Weights of a small GPT-style language model, trained from scratch on English Wikipedia.
Architecture: LayerNorm before each block, biases, tied embeddings.
Training: a variant of Muon for these matrices, 3694 steps.
MLP neurons of a small language model. Each row is named by its layer, matrix (up: input weights) and neuron, and shows model dimensions 0-127. Each number is 128 + 24 x the weight over its row's rms, rounded and kept within 0 to 255. Numbers have three digits each.
Before each neuron's rows, "fires on" lists the tokens most often at its 100 highest values on Wikipedia text that the model never trained on. A number after a token or word is its count.

fires on: " |\n" 30, " and" 25, " " 20, " |" 6, " the" 4
L9.up1403:103085122089154168157139132132090112113123152123089114125123109068164143165169169163139152121121116106095133134146142132149106108113156108151117131105137121158090145103151157149090137141116141139146077129129141150123122092126102101142145147107129101107151103157134129131144140117166110149150115164099135132124088125135132120154134108146118131146078148130147070178114146111145139125087

fires on: "," 46, " while" 10, " also" 4, " from" 4, " and" 4
L11.up1900:141114139147139126133167086151179126155103145127112123162143086126123100132101167125125161155124118160097136084114145106076147131127139181162119118133106088131114140118148127119154118115138124136151099109122148159140103135122097138152158131096117129174136146097117149102101124109085099131142130148141147113132155083159139139125122141147093118123100136127112124082125153108088112135106

fires on: " " 40, " to" 8, " with" 5, " at" 4, "2" 4
L9.up1257:130137160184150107121113118116173132093124131155130122134127104133107174129136117146103109096129101150136134104147125119130122109133144150100142108089114121127148138126107099150132128084157136101075140108106113114183190123173114118149116147119112127119129173116124116143068119095160128136151176101129078116125104102100137130128143149119125124112077125099163108100149150155175187138156

fires on: " " 53, "-" 8, " acqu" 7, "ic" 5
L11.up1025:119136137095125150137132098103098078106097117164104148120139134106158156101132120095121124115139093105139123119155081121126120086143113145177111141118140110135125166126116096107136159116060145157166108122105110087135139128079068142144128124120137123132119144130143115083082119156116130132120141136133128123158103099137154143131097115160167165125111133154149103123151144135135073166103

fires on: " P" 21, "M" 21, " B" 12, " F" 11, " H" 8, "F" 6
L11.up85:091111152108098102135125137151109126126146114096158153127126125088136132098146096145133083129111122168183121138113116118097146115179125133175163114149120145123129132138117146094160151112120171130158116121132104135141130133134132115102140141127129143105139158088182126133118100096118139159105140082120146145160123128106107143124103076124088124143120131123108146123140168169161086167130

fires on: " |" 46, " M" 15, " St" 10, ".\"" 4, "." 4
L9.up1450:146123149132131140143132090116125129116121133131162119138145107149104086124163092136156113126155106112120087124164148141123161131148134155153106074156094107125117124132164130089094095139111154126135106150117065111119143112161096162131117127140063103115125140134147178141095135131148160149133112122148093152102147144154132127100081115132084126129151101157138147140121119129133123091105

fires on: " also" 39, "," 7, " and" 6, " in" 5, " later" 4, " then" 4
L9.up1881:129083102094130126134146123113165133115091117142130133139129094168113132149117148144115150121118078127141161060134134090140122137117153126183133185148143116135104159139153096110144123120138165153143125082115107118121099093128117129158138138114142136131116123116107145123141116084124155126149111150106159103156081088118139151121086159160100135131120119119135143139147151163118160111108

fires on: " " 41, "3" 13, "2" 9, "." 7, "1" 5
L9.up1110:149171113158136119124156126148162093113116038156131096119135116084121117112118169090126115135099109100118094131112132132126144120159156129118135081111144135130148120094103127140133084173177146088174126122122148131136174132114101096157134158106155134139137121102146118121120113127135124068048130137156139132132165109138122141125110121122143137162155157089091153118109122169120089143127

fires on: " M" 35, " S" 27, " G" 18, " R" 7, "," 5
L11.up1735:168147132124141146150087117105098136199142124122125111101105145125107154134117116123090137119120139155129104086090147165133149177133102117116157171116145105116171134094122155145111137132095178122107121142134091157089123095054103155128145104137138131118128091121112107136123143137108151104106134099141129108110132137083126131132145139131124126128108147122163114089095153140144094106104

fires on: " M" 85, " R" 4
L11.up795:141137148122118112197162136100127112115130145153131094163094115114132118040140118088096136123127144169133172129104120132118112131138122161093139153149133141116171155113145094125122104126143170118140161106129139134159133099120100117084133123104132075123176136124111069144063141091135143133106166138121108109087104127126120100142104143113136098102129163159167134104149135129144102118113

fires on: " (" 30, " F" 8, "." 7, "/" 6, "f" 5, "F" 4
L11.up680:144109185133115119175143150144118129165123122118123197139124099157149132111116116152149127131154147144159131136162112131149119096150100117134155159151138118084150143097120174104146136101164129136143124153154082121115113159125069116167139117131088129176124141156180128135167080130048166118147108080103143108132113134087124138117113128128118144138093052134094128112136166153170120173119

fires on: " of" 35, " Win" 8, " for" 5, "icient" 4
L9.up863:148164112121110153127113136156158161150147143143121143118110130121133100111094163096133119153145145146110129156118160102140130149121143113101129142074129134131126079138107104135142139099103081154127157127114098134132147117120138170140135145117149102112120135101122182122115106125144111115070099123117117127156120084146153094137096131139123095150120113113122140142095112137172106113091

fires on: "," 40, " where" 13, " as" 10, " for" 7, " of" 6, " when" 4
L9.up1208:139138125139137144134132162144129194168107130162111101157100140114107112122135135111138109107108114117105138130130163129147133084124120156100136066114107122109106097137153087136122164105127141122141151162117128159097117112097104129139126121093117137112170141140145148151150069132127128178124136101150125096145136149146145160154126145107146090100135122092126141104122118141161096139140

fires on: " |" 29, ";" 10, " same" 7, "|---|---|---|---|\n" 5, "ess" 4, " " 4
L9.up1902:152138136135108123105126107111113097154124101133093105129129123139152190115126133133120156136105127120122129098119157145145156094147121150077108153139160152159145124115082127117098161136133160086133105119139140112099132129141140159096126135173103099133125130112126159112146151140137087122101117140115192111101125091144123109112146126132133088168154120099106113072141128124145117109141

fires on: "." 54, "," 15, " where" 4
L11.up1042:165106129099114128121147147169147165134107105155155125101138095084098142131141160131089110137159150124104142149103149090128091147141155111144116134118133114116137120116122119086120122148117111121106090124145122146139120152113071123130109144104128135110166103109119142177142086130091130155119114150115143125108129090146113173138133119125133128122133105122100135078119140150110116188117

fires on: "," 32, " and" 26
L11.up1405:158153170110150138160128122145162153108109110136129143107112114120101126138129145139112167159159109120155112105136148155103094130108120169100104138140106079122115123170118126140106130100088085086126091145089130145164102094110113091128158102129128135121133196130079147133099137133168143113164130168132130144148152145124160126086107090135147102138119193154136134122129127098153120101120

fires on: " " 45, "." 9
L11.up671:071173129098149160135077135092128118061130131149116114092179129117132132090143094119131127117148079157136110127129132112124122080135141154101131110132146102110142154108146082122065163121122136117142134127154135126139147102139087098115076091107099120061112140162149170135111140114146117135137130129131113158159100116160155096114122125131138161160079136139141170171160143112154099146101